python train.py --num_attention_heads=4 --intermediate_size=1024 --qk_norm=false --attn_scale=0.125 --tie_word_embeddings=true --init_std_down=0.00698 --init_out_by_depth=true --weight_decay=0.073 --lr_head=0.00545 --max_grad_norm=1.0 --final_lr_fraction=0.03 --max_seq_len=384 --doc_mask=true --max_steps=6139
MLP neurons of a small language model. Each row is named by its layer, matrix (up: input weights) and neuron, and shows model dimensions 96-191. Each number is 128 + 24 x the weight over its row's rms, rounded and kept within 0 to 255.
After each neuron's rows, "fires in" lists the words (lower case) most often at its 100 highest values on Wikipedia text that the model never trained on.

L5.up364 [120 152 141 125 166 125 118 138  75 125 125 118 129  84 165 132 124 163 153 114  93 172 114 105 132 111 138 145 138 126  69 115 142 134 171 125 118 142 113  94 179 117 119 107 129 137 113 144 102 168 123 120 123 151 126 119 128 144 134 129 195 128 133 124 158 127 148 131  97 108 135 172 168  81 120 116 146 158  85 158 125 126 118 100 126 110 146 127 101 137 112 159 117  91  86 127]
fires in: "l", "of", "between", "revenue", "all"

L5.up993 [127 137 154 120 128 176 123 174 113 158 138 173 180 116 131 164 148 120 145 120 151 131 145 118 127 109 139 106 127 122 137 118 146 105 119 110 120 152 164 136 105 139  95  85 111  95 142 130 116 156 115 115 142 117 118 103 145 153 156 118 140 149 123 164 124 102 101 111  93  88 137 116 109 134  82 113 149 137 148 139  91  99  90 108 123 119  86 141 128 119 128 185 142 126 106 125]
fires in: "has", "have", "had"

L4.up10 [162 139 117 136 151 121 122 123 130  84  99 144 151 143  86  53 155 150  85 155 109 165 104 136 115 155 193  70 149 105 152 113 133 138 131 142 134 110 171 106 124 134 118 158 123 124 136 171 131  71 106 102 147 126 129 151 143 105 107 106 145 113 123 149 153 169 136 152 137 103  92 147  88  80 126 108 141 137 141 119 139 132 128 129 105 111 118 133 184 154 142 170 104 126  79 116]
fires in: "of", "that", "to", "for", "on"

L5.up162 [128 143 153  77 137 120 157 138 100 109 119 126 121 181  93 171 145 147 113 129 113 162 128 108 168 126 142 112 138 141 110 202  98 115 132 129 123 113 132 132 107 114 110 107 135  82 155 127 151 118 122  90 124 114 118 135 126 150 166 154 123  90 114 186 120 115 138 169 115 109 149 135 134 127 164 147 107 130  95  89 149 151 117 141 133 170  94  72 148  67 149 123 142 171 109 132]
fires in: "under", "as", "earned", "to"

L7.up737 [169 170  87 131 111 132 139 129 122 126 111 186 127 112 102 103 136 111  99  69 104  89  92 163 110 135 144 135  74 145 104 150  70 165 130 109 103 112 110 119 120 157 132 103 124 110 135 104 152 163 115 124 125 127 133  92 150 134 140 112 143 175 113 121 156 133 147 148 148  94 113 182 102 144 154 147 113 146 125 103 126 153 124 128  99 169 147 110 102 139 135 108 141  98  92 140]
fires in: "in", "the"

L7.up118 [134 146 138 132 136 131 121 130  99 139 118 118 113 127 129 107  82 142 104 126 105 135  85  82 176 102 120 132 120 124 102 125  91 112 121 109 148  88  92 103 116 168 176 154 140 141 110 132 108 113 144  91 107 150 157 153 135 136 155 127 127 109 137 163 140 136 149 179  91 195 106 148  94 133 142 106 184 120  69 147 146 142 131 139 100 188 101 160 123 131 126 158 151 150 131 130]
fires in: "under", "to", "with", "among", "after", "was"

L7.up287 [154 123 119 130 100 167 111 130  96  94 105 121 102  77 147  90 103 118 155 105 127 119 159 132  88 123 144 127  97 106 163 106 141 147 140 150  65 104 105 144 128 157 140 141  74 147 101 123 117  95 148 139 105 162 108 144 113 140 124 145 107 133 128 173 102 129 149 132 136 136 164 115 137 144 153 102 126 120  98 125 142 123 106 138 134 160 141 162 173 126  86 159 113 135 114 141]
fires in: "suzuki", "uttarakhand", "kazuki", "ning", "vrankrijk"

L5.up392 [116 128 163 127 124 102 114 108 112 121 115 140 119 179 145  85 125 131 116 140 107 137 129 121 144 144 159  94 109 113 155 127 132 123 131 131 147 117 123 147  97 124 148 124 118 128 127 120 118 129 180  97 124 163 116  93 108 147 150 141 135 130 169 132 160 142 147 124 124 103 210 115 160 130 114  91 123  96 181  91 150 137 164 114  98 154 182 150 121 120 138 125  98 179 134 143]
fires in: "a"

L5.up719 [114 123 114 115 113 103 144 110 142 157 133 148 100 111  83 125 135 127 144  93 101 125 122 111  91 181 182 132 133 118 127 145 165 112 138 118 119 127 122  92 145 148 123 101 178 108 123 154 147 125 130 186 102  90  95 102 126 134 115 108 137 125  92 152 132 184  92 197 127 133 168 144 162 131 125 131 119 154 130 142 136 138 116 136  96 154 106 120 168  84 135 104 125 134 117 157]
fires in: "he", "to", "not", "would", "could", "it"

L4.up497 [139 115 159 141  86  65 114 150  97 120  95 148  96 211 126 148 159  84 176 151 100 142 137 157 124 121  49 132  90  87 104 100 152 130 138 160 135 164 111 114 121 149  97 141 147 110 115 148 137 135 166 147 120 135 150 130 141 100 111  88 122 128 131  96 162 134 138 121 138 105 146 141 123 170 117 148 132 141  83  87 132 113 121 159 124 121 110 128 100  87 147 100  89  96 106 124]
fires in: "of", "to", "and"

L4.up1002 [143 125 133 124 117  96 104 131 138 176 127 106 154  85 123 105 149 128 118 126 103 121 148 171 176 135 138 154 140 125  56 101 143 127 102 134 146 163 119 118 142 102  84 160 163 124 144 112 147 127 110 103 129 101 133 139  83 175 149  90  79 169 117 120 115 111 137 127 113 128 124 106 127 163 119 152 143 127  94 129 126 114 162 110 132 169 142 130 118 130 149 136 128 157 119 111]
fires in: "11", "21", "12", "31", "22"

L7.up966 [165 164 125  79 148 152 190 118 116 131 161 143 120 160 172  83 110 128 105 172 121  95 101 159 147 108  72 124 107  94  72 104 119 114 163 159 126 120 100 114 134 130 128 133 113 115 142 147 103 110 167 110 154 139 151 115 109  98 121 112 155  94 146 110 144 150 108 140  94 116 117 156 132 144 163  92  92 127 142 101 136 112 136 149 110 137 141 134 112 126 132 113 125 138 111 133]
fires in: "at", "in", "during"

L5.up6 [152 144 151 124 122 138 104 135 126 129  86 138 133 106 105 113 155 173 157 130 181 151 153  98 133 167 165 124 137 132 105 138  93 110  83 147 134 119 129 142  98 118 176 113  79  87 115  81 161 104  99  94 122 133 125 157 121 142 167 170 110  94 168 168 131 116 116 141 114 145  87 129 125 148 137 123 116 168 123 164 133 131 126 165 105 155  75 149 141 138 119  79 154 112 116 121]
fires in: "was", "waived"

L5.up244 [128 185 159 154 105 139 126 145 106 159 118 145 127 104 118 116 114 147 134 150 172 113 135 140 126 154 153 102 148 134 124 182 160 108 101 150 137 147 122  92 144 131 117  99 114 121 158  95 167 114 120 127 120 123 133 139 153  58 134 149 141 104 158 150 149 112 120 130 133 112 127 100 100  85 121 101 139 113 114 123 115 132 129  93 132 119 170  94 136  98 143 149 116 173 110  99]
fires in: "with", "is", "to", "has", "and", "of"

L4.up400 [119 128 129 147 137  86 159 136 128 154 101 150 142  92 121 113 113 110 111 147 119 136  81  94  92  96 144  92 135 108 123 125 133 150 136 133 166 131 168 123 101 105 117 109 158 126 124 178 126 162  93 128 119  80 164 159 105 126 150 118 112  63 131 141 144 166  98 161 126 152 158 135 118 135  94 144 123 118  80 129  89 129 119 111 127 162 139 136 143 105 155 135 119 156 132 149]
fires in: "a", "the", "its", "of", "very"

L5.up86 [100 129 133 162 130 101 124 133 120 107  86 123  93 173 146 141 118 149 112 141 163 157  96  99 114  99 145 114 139  91 111  85  82 132 109 159 137 107 131 164 125 105 162 126 136 118 107 131  93  98 126 117 148 149 113 167 120 138 108 145  81 150  98 126 145 130 131 163  99 152 110 162  73 151 155 145 111  98 104  84 160 162 128 151  74 155 135 129 136 125 118 140 137 151 120  96]
fires in: "as", "the", "under", "at"

L4.up54 [ 88 154 114 127 102 128 159 117 143 109 139 120 115 132  98  95 133 177 102 135  86 157 103 130 116 191 128 103 212  83 137 112 105 137 111 155  82 108 135 109 120 127 149 168 127 103 145 178 120 108 117 111 136  91 123 103 167 156 146 127 136  78 132 141 150 146  75 106 153 142 122 169  85  82 121 109 103 122 109 124 144 138 151 103 139 151 100 127 115 108 126 138 134 124 109 111]
fires in: "of", "the", "for", "to", "in", "with"

L4.up308 [166 120  92  99 150 137 200 160 163 127 117 106 141 125 114 121 109 123 104 132 133  82 178 168 120 191 150 140 140 109 113 114 117  95 136 119 125 133 117 147 157  56 160 106 108 123 126  89 137 147  76 112 150 164 119 114 105 118 134 174  96 141 126 165 151  94 168 149 121 112  80 153 133  78 141 125 131 160 159 147 111 126 100 162  97 124 146  97 115 119 120  99 108 123 140 115]
fires in: "as"

L5.up192 [120 132 182 124 103  95 163 109  97  97 128 162 135 107 125 151 104 178 151 149 149 136 117 134 139 170 166 133 108 143  94 150 148 127 128 103 126  94  89 102 111 126 134  78  84 131 148 130 168 143 158 111 123 137 155 121 146 114 147 171 133  80  51 121 113 140 175 130 112 109 155 136 126 155  86 173 123 133 161 115 129 164 132 166 144 148 134 124 142 123 132 155  91 102 137  76]
fires in: "in", "at", "for", "on", "waived"

L4.up474 [147 150 115 103 164 101 125  85  99 132  96 125 150  96 144 173  98 123 116 134 114 126 124 118 102 105 144 171 130 116 177 120  68 128 131 131 142 107  98 127 114  96 114 125  99 139 114 157 122 117  99 145 114 146 177 126 163 115 138 116 123 136 132 150 162 139 124 121 121 147 117 151 122 115 155 118 146 176  88 160 153  68 129 179 131 141 137 136 122 114 195 145 128 132 145  99]
fires in: "of", "the", "other", "all", "few", "that"

L5.up980 [126 125 132 121 119 127 146 148  95 167  67 131 105  84 111 131 140 103 134 165 138 170 125 170 131  62 130 188 129 130  84 137 109 104 134 144 170 151 134 122 165 146 107 147 125  98 102  92 143 109 113  94 102 121 130 138 105 112 171 133  94 117 169 118 143 154 129 190 127 154 122 137 130  85 144 161 102 109 133 108 118 112 166 107 142 180 125  98 111 137 109 118 119 123 129 163]
fires in: "was", "been", "fully"

L7.up110 [184 135 154 131 110 137 144 138 141 102 122 130 127 155 127 144 132 139 118 161 168 138  98 127 106 122  87 183 107 141 130 163 149 100 150 148 113  89 185  79 107 120 129 156 142 152 114 109 122 127 144  82  87  93 138 164 186 111  94 115 145 129 152 120 136 150 103 138 141 158  85 131 148 143 101 149  94 147 114 155 134 131  85 145  88 107 134 113  95 116 138 113 104 117  83 117]
fires in: "to", "before", "it", "by", "of"

L4.up173 [145 117 157 112  91 125 166 165 142 123 110 126 162 166 156 128  81 147 114 130 159 152 115 147  92 131 112 165  98 133 126 111 131 142 112 137 129 126 102 117  74 165  93 175  93 114 111 139 153 124 106 115 128 101 119 116  98 181 103 137 113 132 105 116 106 105 122  95  95 160 116 117 111  85 138 134 149 153 111 153 117 187 122 125 113 163 139 157 159 147 146 104 115 116 125  86]
fires in: "to", "and"

L5.up765 [134 127 110 121 112 148 136 145 137  83 122 133 149 126 102 146 110 123 192 114 132 108 131 159 162 162 120 144 113 116 116  96 101 154 139 187 122 120 104 164 129 167 121 193  89 123  95 137 107 119 122 121 118 155 139 129 152 128 130 179 102 121 130 122 168 142 150  86 129 121 132 136 146 122 128 161 114 128  95 124 103 146 139 113 107 106 140 113 129 115 163 137 154 129 130 133]
fires in: "new", "former", "as", "by", "local"

L4.up388 [163 140 146 153  96  89 124  65 138 105 128 151 142 121 100 122 127 174 131 118 118 156 131 123 130 156 130 104 145 121 169 175 137 112 101 135 102  90 162 129 156 152 106 150 147 137 123 128 158 119 168 127 113 121 161 110 145 117 113 178 127  98 123 136 122 165 109 114 114  87 134 178 145 159 144  80 165 126 122 148 112 101 110 129 104 151  71 122 126 124 166 125 116 133  76 120]
fires in: "be", "t", "to", "of", "not"

L4.up922 [129 132 103 122 123 113 129 155 108 109 135 191 115 141 140 121 162 102 146 110  98 135 120 133 114 119 164 134 112 134 155 160 178 131 108 101 110  99 141 142 153  82  67 114 138 145 143 131 138 106 153 142 101  53  99  96 168 147 159 119 163 120 168 142 157 129 117 109 114  97 149 140 141 145 109 137 122 174 119 119 165 116 144 124 105 162 141 150 119  92 130  66 153 109  99 112]
fires in: "he", "also", "and", "not", "who"

L5.up585 [108  99 146 108 148  90 123 163 129  69 142 116 137  77 116 130 132 141 130 168 138 124 104 111 137 147 138 125 121 140 125 124 154 116 102 144 132 127 134 169 124 179 127 135 128  97 150 120 118  89 151 132 137 143 153 187 121 162 138 137 145 142 158 119 137 130 119 162  99 124 145 105  73 128 108  88 113 149 125 107 140 122 146 139 177 155 114 133  84 122 114 124  72 161 115 127]
fires in: "a"

L5.up602 [138 130 120 163  91 149 110 145 131 128 146 133 115 128 143  87  97 122 159 175  74 145 128 132 126 149 143  93  88  92  59 164 147 171 129 156 131 170 150 164 146 158 180 116 133 127 150 134 160 135 138  76 163  98 146 121 164  96  92 130 153  94 135 102 140 152 137 155 111 119 126  94 144 117 127 115 133 135 140 115 136 137 149  96 159 110 131  90 132  91 111 137 129 118 104 130]
fires in: "a", "over", "for", "an", "to", "in"

L4.up865 [134 144 120  78  88 109 114 114 125 110 133 165 100 130 142 161 115 136 146  87 138 122 145 112 106 164 136 127 104  92 168 142 127  85 168 122 119 124 123  97 131 140 115 106 111  97 140  69 134 100 131 133 146 118 102 152 141 161 122 129 154 152 138 114 124 128 112 129 116 175 130 120 110 118 145  97  94 151 158 144 162 102 145 149 100 159 128 163  74 126 136 141 131 106 145 112]
fires in: "which", "that", "who"

L7.up1007 [117 161 117 127  87 150 133 118 147 142 124 125 135  98 151 125 143 147 159 143 135 140 118 135 104 128 121 121 124  99 105 140 115  75 132 102 171 122 147  96  96 177 107 100 118 112 143 107 133 103 148 147 158 121 117 128 114 112 124 137 150 111 133 155 134 135 107 163 101  84 133 118  90 137 133 164 167 134 136 132 182 134 139 126  96 143  79 149 114 122 145 141 158 151 136  83]
fires in: "and", "to", "which", "also"

L7.up716 [144 142 123 134 147 129 138 123 144 150 105 138 138 103 130 168 148 105 119 157 132  85 101 149  99 142 153 154 100 111 121 121 117  90 145 126 128 123 142 143 141  61 130 141 162 143 137  99 141  98 181 113 139 111 151  66 133 108 138 127 132 156 106 167 118 150 108 144 132  90 126 144 159 136 107 160 146 119 107 131 126 132  87  92 119  97  87 147 154 129 133 125 122 168 174 168]
fires in: "an"

L4.up800 [139 164 153 103 121 126 105  86 135 127 122 138 136 160  80 111 149 164 120 130  97 176 122 126 120 166 145  70 126 124 163 137 159 114 133 130 176 119 128 119 104 177 131 124 154 113  76 140 127  79 139 127 186 169 120 107 120  81 129 138 150 128  98 126 138 131 110 144 137 115 101 135 141 139 128 101 139 162 125 156 102 147  98 135 128 147 150 134 117  93 152 142  96 149 113 125]
fires in: "to"

L7.up348 [127 115 120 115 118 136  90 190 153 154 108 141 137  96 104 122 104 125 124 111 136 101 132 151 123 157 150 129 175 102 133 149 169  93 110 104 138 115 100 120  90 135 139 131 107 131 130 123 118 127 129 107 109 154 133 140 147 112 112 158 123  98 156 127 138 176 127 136 157  75 136 134 102  81 118 120 131 141 126 133 167 158 125 159  82 126  97  70 134 119 128  95 137 140  56  71]
fires in: "for", "after", "of", "during", "following", "served"

L4.up239 [106 100  91 131 149 133 100 169 130 112 125 131 110 123 136 158 127 101 135 179 131 131  76 142 127 128 124 145 131  77  87 103 131 128  60  93 121 162 101 164 129 142 137 203 176 115 146 156 157 105 127 125 140 132 169 141 108 119 110 119 134 101 152 127 101 151 110 117 158 131 123 108 111 137 111 164 104 164 151 120 113 120  96 112 109 124 151 166 165  89 140 110 149 124 148 129]
fires in: "the", "his", "a", "first"

L4.up841 [139  87 136 121 102 100 145 113 159 144 144 134 131 150  98 104 130 111 111 123 130 145 109 165 110 165 124 101 135 113 141 108 163  93 131 122 177 132 130 137 134 141 162 119 103 166 161  92 127 111 148 111 116 111 123 118 167  98 131 119 126 108  93 149 109 125 111 127 129 107 124 148 136 168 107 155 113 122 109  94 134 153  97 119 143 158 124 144 120 131 148 142  85 106 150  71]
fires in: "to", "an", "a", "it", "part"

L7.up914 [157 138 100 162  46 180 115 126 146 129 109 149 136 119 163 181 117  97 135  74 143 116 153  90 143 122 114 128 166  92 113 123  96 108 164 165 133  99 101 124 132 144 138 121 132 128 113 115 127 100 160  77  93 127 105  86  89 127 120 118 119 100 152 145 116 115 118 167 149 149 134 128 100 156 106 168 132 114 130 142 142 135 125 165 149 145 210 119  93 105 118 149 117 108 149  97]
fires in: "the", "of", "was"

L5.up667 [120 147 144 166 175 130 200 134 114 142 141 136 104 113 159 135 106 133 126 135 120 112 129 121  98 108 143 154 126 127 107 136 138 142 143 143 127 116  90 162  87 129 136 132 120 107 136 156 127 119 114 106 117 116 132 133 143 137 128 122 168 127 101 171 113 104 117 170 134 166 163 138 127 151 113 114 120 129 113 120 124 115 154 111  52 156 154 148 111 125 138 110 145 132  83 131]
fires in: "the", "with", "by", "club", "of", "at"

L7.up48 [ 96 148 103 125 120 120 146 161 123 149 141  98 154 127 134 143 100 100 130 142 114 137 176 134 108 126 125 121 130 126 136 130 147  90  99 132  74 135 111 110 124 152 108 143 144  77  78 149 108 135 111 105 155  95 120 137 158  97 125 169 113 134  59 122 173 121 128 126 138  91 120 132 122 113 147 124 107 122 156 153 142 137 143 171 159 135 145 113  90 127 166 140 144 119 125  99]
fires in: "as"

L7.up660 [136 141 116  99 160 147 118  98 128 120 143 114 122 112  91 117 132 126 117 135 133 121 135 102 131 117 123  92 124  88  86  99 151 124 119 121 150 108 121 147 176 136 118 162 113 111 126  96 122 161 143 131 172 151 112 145 128 155 117 121 174 152 106 143 102  90 150 137 156 122 148 131 112 166 144 184 171 126 111  89 104 166 134 136 110 129 135 127 137 110 132 129 126 127 141 110]
fires in: "1", "10", "11", "12", "100", "16"

L5.up235 [131 132 158 112 169 102 128 134 127  96 109 127 132 144 104 101 123 128 132 125 127 162 109 146 161  99 150  97 111 111 136 129 179 120 109 153 115 127 145 112 102 132 120 131  44 126  99 151 100 135 124 147 139 124  90 123 115  87 147 100 188  70 134 149 128 115 147 131 165  65 102 116 131 100 140 118 150 151  98 126 175 123 164 116  87 146 163 165 178  88 166 121 143 102 116 100]
fires in: "with", "by", "contains", "has", "includes", "are"

L5.up1002 [122 126 125 122 117 141 129 150 168 134 133 134 132 137 120 100 143  83 136 167 130 146  76 138 114 121 154 122 150 119 143 118 122 116 134 121 113 146 136 135 156 152 110 136  68 145 176 158 128 134 126  80 121 109 153  88 124 155 158  92 120  58 114 102 110 115 114 163 177 149 134 169 189 166 109 113 132 122 148  95 138 105 134 139 135 125 143 138 161 108 201 111 103 130 126 126]
fires in: "a", "an", "of"

L5.up385 [130 169 128 115 186  97 122 140 132 113 101 145 131 131 104 142 161 161 112 108  97 161 121  71 120 156 105  98 110 105 147 127 108 150 139 122 124 118 127 165 131 134 140 155 149  96 124 152 132 137  89 118 109  74 112 127  97 154 117 140 118 124 138 123 155 101 143  96 142 119 108 130 150 145 126  97 168 137 126 130 158  92 124 112 108 118 168  96 114 133 133 131 109 154  84 163]
fires in: "of", "in", "for", "acoustic", "international"

L4.up652 [138 146 141 149 147  90 176 113 117 152 119 115 140 125  93 130 113 121  89 134 153 103 107 112 120 147 131 151  85  67 118 125 146 123 151 131 199 155  92 151 105 157 141 122  79 102  89 141 118 160 156  94 148 141  95 137  94 162 164 110 177  66 137  91 150 150 110 129 102 119 140 123 130  97 169 141 128 138 131 136 143 100 138 114 143 105 136 110 131 126 131 151 111 129 163  90]
fires in: "of", "by", "between", "place", "in", "caledon"

L5.up54 [118 130 136 114 102 115 105 132 158 115 107 159  84 138 105 142 148 121  87 142 142 128 171 150 101 131 126 126 160 127 157 206 124 118 145 122 131 120 156  73 166 134 125 140 185  83 136 143 141 134 121 181 139 107 154 115 132 119 122 137 104 120 119 133 124 135 166 173 129 101 114 138  88 121 121 116 147 114 102 135 154 146 116 152  97 115  87 163 111 148 141 147 102 143 108  69]
fires in: "of"

L7.up706 [118 121 138 156 121 117 120  98 159 137 106 161 135 153  92 119 165 126 161 103 117 147 109 119 101 102 129 140 113 158 123 141 118 132 153 120 138 136 124 122 165 135 152 113 137 115 112 137 155 127 122 116  78  86 148 130 140  87 173  92 102 148 178 148 108 136 133 128 162 169 133 149 105  96 138 150 127  89 167 149  73 138  99 140  69 132 156 128  73 128 129  93 111 155 110 133]
fires in: "the", "north", "in", "south", "near", "to"

L4.up281 [132 117 135  95 150 118  90 130 149 120 105 157 141 138 134 145 114 166  74 133  77 100 105 155 109 139 117 136 136 112  82 145 132 143 169 122 127  78 102 166 144 153 118 171  98  93 135 135 132 108 123 122 133 120 154 161 133 113 100 100 134 115 123 122 139 103 121  94 128  98 144 172  97 143  93 139 145 113 158  87 151 130 139 119 137  51 178 128 133 164 124 130 137 140 128 137]
fires in: "the", "of", "in", "and", "almost", "heaven"

L4.up849 [138 121 150 163 115 171 149 121 124 125 148 118 141  94 128 137 133 127 181 136 123 127  95 142 129 151  89 106 121 148 121 131 123  96 114 103 102 108 112 107 138  95 184 147 156  92 129 116  82  83  91 121 110 147 143 147 122 128 141 114 131 141 134 147 139 112 167 155 146  97 154 128  94  89 124 128 153 183 118 124 122 114 138 116 142 178 130  98  86 126 133  82  97 142 162 110]
fires in: "this", "however", "there", "later"

L7.up807 [117 143 121  91 114 142 113 173 135 122 122 136  99  93 135  89 133 125 154 156 125 136 138 107 128 135 130 128 141 148 104 111 109 111 121 110  95 113 151 112  99 114 140 160 121 171 143  90 101 159 138  71 162 151  92 162 142 141  97 124 102 111 179 136 159 118  42 142 103 155 130  99 131 149 137 131 160 129 110 130 147  98 119 132 134 135 111 123 109  92  97 129 118 185 138 141]
fires in: "a"

L5.up754 [172 158 125 130 119 103 146 127 151 148 141 122 107 151 127 110 143 188 140 171 119 147 143 125 108 142  90 182 126 139  93 144 131 117 100 130 116 160 139 115 113 129 141 133 108 128 105 156 140 147 115 117 134 125 164 133 138 116  70 141 116 115 130 128 116 136 123 131 103 134  96 110 106 188 141 122 151 146 127 116 170 107  84 144  96 151 155  87 107 103 120 185 119 153  94 164]
fires in: "of", "worst"

L4.up80 [132 109  76 135 108 115 182 156 172 151 108 135 111 132 117 120 133 136 166 127  78 113 147 147 108  91 106  78 170 108 143 149 139 128  99 136  74 141 129 132 132 153 113 115 142  84 135 150 150 119 137 143 143  96 161 154 102 122 123 157 136  83 139 122 129 158 121 145 108 135 152  98 116 130 133  75 130 137  88 117 119 154  99 134  99 134 112 123 101  98 136 134 143 156 120 156]
fires in: "of", "than", "identify"

L4.up861 [143 141 173 145 125 141 125 148 130 167  70 107 110 143 132 111 107 115 109 132 105 162 130 117 151 123 127 110 109 116 109 158 123 123 123 110 128 138 122 124 135 154 153 171 103 136 178 116 184 135 130 137 127 126 109 146 112 118 123  92 155 120 140 113 156 169 130 161  47 148 139 153 102 119 158 138  84 141  97 132 125 160 105 121 102 164 146 110 113 106 121 159 129 134 109 106]
fires in: "was", "first", "year", "led"

L4.up381 [142  69 140 180 140  78 118 127 114 130 134 129 102  95 102 130 119 140 154 133 149 117 115 161 160 126 101 119 151 109  81 133 134  81 118 162 144 160 124 177 161 150 159  85  97 142 115 141  86 179 148 123 102 131 131 129 132 143 134 109  89 180 124 138 120 114  89 141 136 142 110 153 132 149 154 115 156 122 107 114 168 151 135 102 138 130 160 119 115 133 170 125 129 119 206 114]
fires in: "10", "12", "100", "11"

L5.up668 [115 112 166  98 165 148 119 134 165 152 112 117 143 114 109 106 147 129 113 167 117 113 113 132 116 105 138 176  88 108 123 147 150 108  86 156 121 113 152 162 149 138 125  91 168 141  98 123 106 144 114 137 133 156 174 111 118 119  55 130 122 153 120 132  86 131 104  86 160 105 101 143  95 167  97 124 187 163 147 115 140 151 115 115 147 139 149 118 130 134 110 111  97 155  83 102]
fires in: "and", "or", "condemned"

L7.up402 [130 156 105 128  98 126 159 136 139 116 150 114 130 145  84 112 157 139 137 108 130 111  59 133 150 115 111 133 163 120 112 141  77 103 118 123 127 105 119  55 156 131 121 140 131 126 137 154 117 148 124  97 132 109 162 128 131 176 128 137 144  75 140 122 160 125  73 155 125 109 109 171 115 146 134 171 126 110 105 126 122  71 152 134 138 146  96 144 157 105 181 139 127 153 141 161]
fires in: "the", "several", "of", "s", "two"

L4.up936 [144 126 102 155 101 198 106 125 148 115 164 111 155 127  66 113 161 168 133 139 146 165  97 154 122 121 126 132 104 122 136 161 100 114 128 105 162 164 114 117  76 118 120 113 151 126  97 120 140 104 101 145 127 104 109 170 138 149 122 176  96 108 163 165 137 154 113 109 153  94  98 131 119 137 137 128 138 149 106 128 119  97 140 118  81 125 135 142 131 119 154 115 139 154 132  83]
fires in: "most", "such", "following", "of", "other", "only"

L7.up601 [ 84 132 130 131 134 177 125 147 152 137 134 139 101 197 144 103 146 140 128 158 144  98 180 130 150 126 143 115 139 133 136 111 168 104 150 115 121  94 162 124 111 152 129 167 127 129 129 117 139 119 122 135 153  87 158 175 115  88 131 117 156 107 115 112 145  92 110 101 158 150 136 153  96 123 134 140 111 159 130 116 184 105 146 119 113 184 183 164 165 111 121 134 142 121 119 124]
fires in: "and", "to", "for", "40", "that", "where"

L5.up924 [156 167 145 106 128 135 155 154  95 146 140 128 137 144 124 158 150 200 178 111  89 157 135  98 114  90 122 133 121 155  87 158 124 110  89 114 111 176 156 104 130 171 114  90 132 146 176 134 102  65 126 130 124 131 132 155 156 107 172 145 135 143 145 133  88 165 152 125 160 111 134 114  90 117  84 147 166 106 101  92 151 152  89 134 104 155 105 160  67 136 153 158 132 116 134 125]
fires in: "at", "under", "among"

L7.up235 [180 132  90 158  92 130 159  90 109 125 101 120 114 122  93 120 111 112  63 147  77 116 101 117 152 114 190 141 149 102  86 136 155 122 158 134 131 114 120 133 101 140 116 103 123 114 100 118 153 144 117 122 137 118 108 122 178 131 163 136 130 152 144 111 140 135 116 160 127 108 122 110  81 103  91 126 128 122 101 168 111 113  94 162 137 146 146 138 109  88  66 136 114 120 103 104]
fires in: "in", "of", "under"

L5.up568 [141 145 134 117 151  91 106 148 157 152 113 118 121 129 102 103  74 123 183 159 192 150  85 121 143  88 117 144 126 134 103 113 141  67 158 140 110 115 105 125 107 161 135 114 138 140 118 159 109 154 148 135 165 120 131 140 104  86  78 130 122 147 148 130 173 189 147 104  89 183 133 127 137  96 150 143 159  92 124 128 126 145 149 137 115 159 137 134  87 125 131 130 129  95 126 146]
fires in: "san", "so", "be", "not", "a", "santa"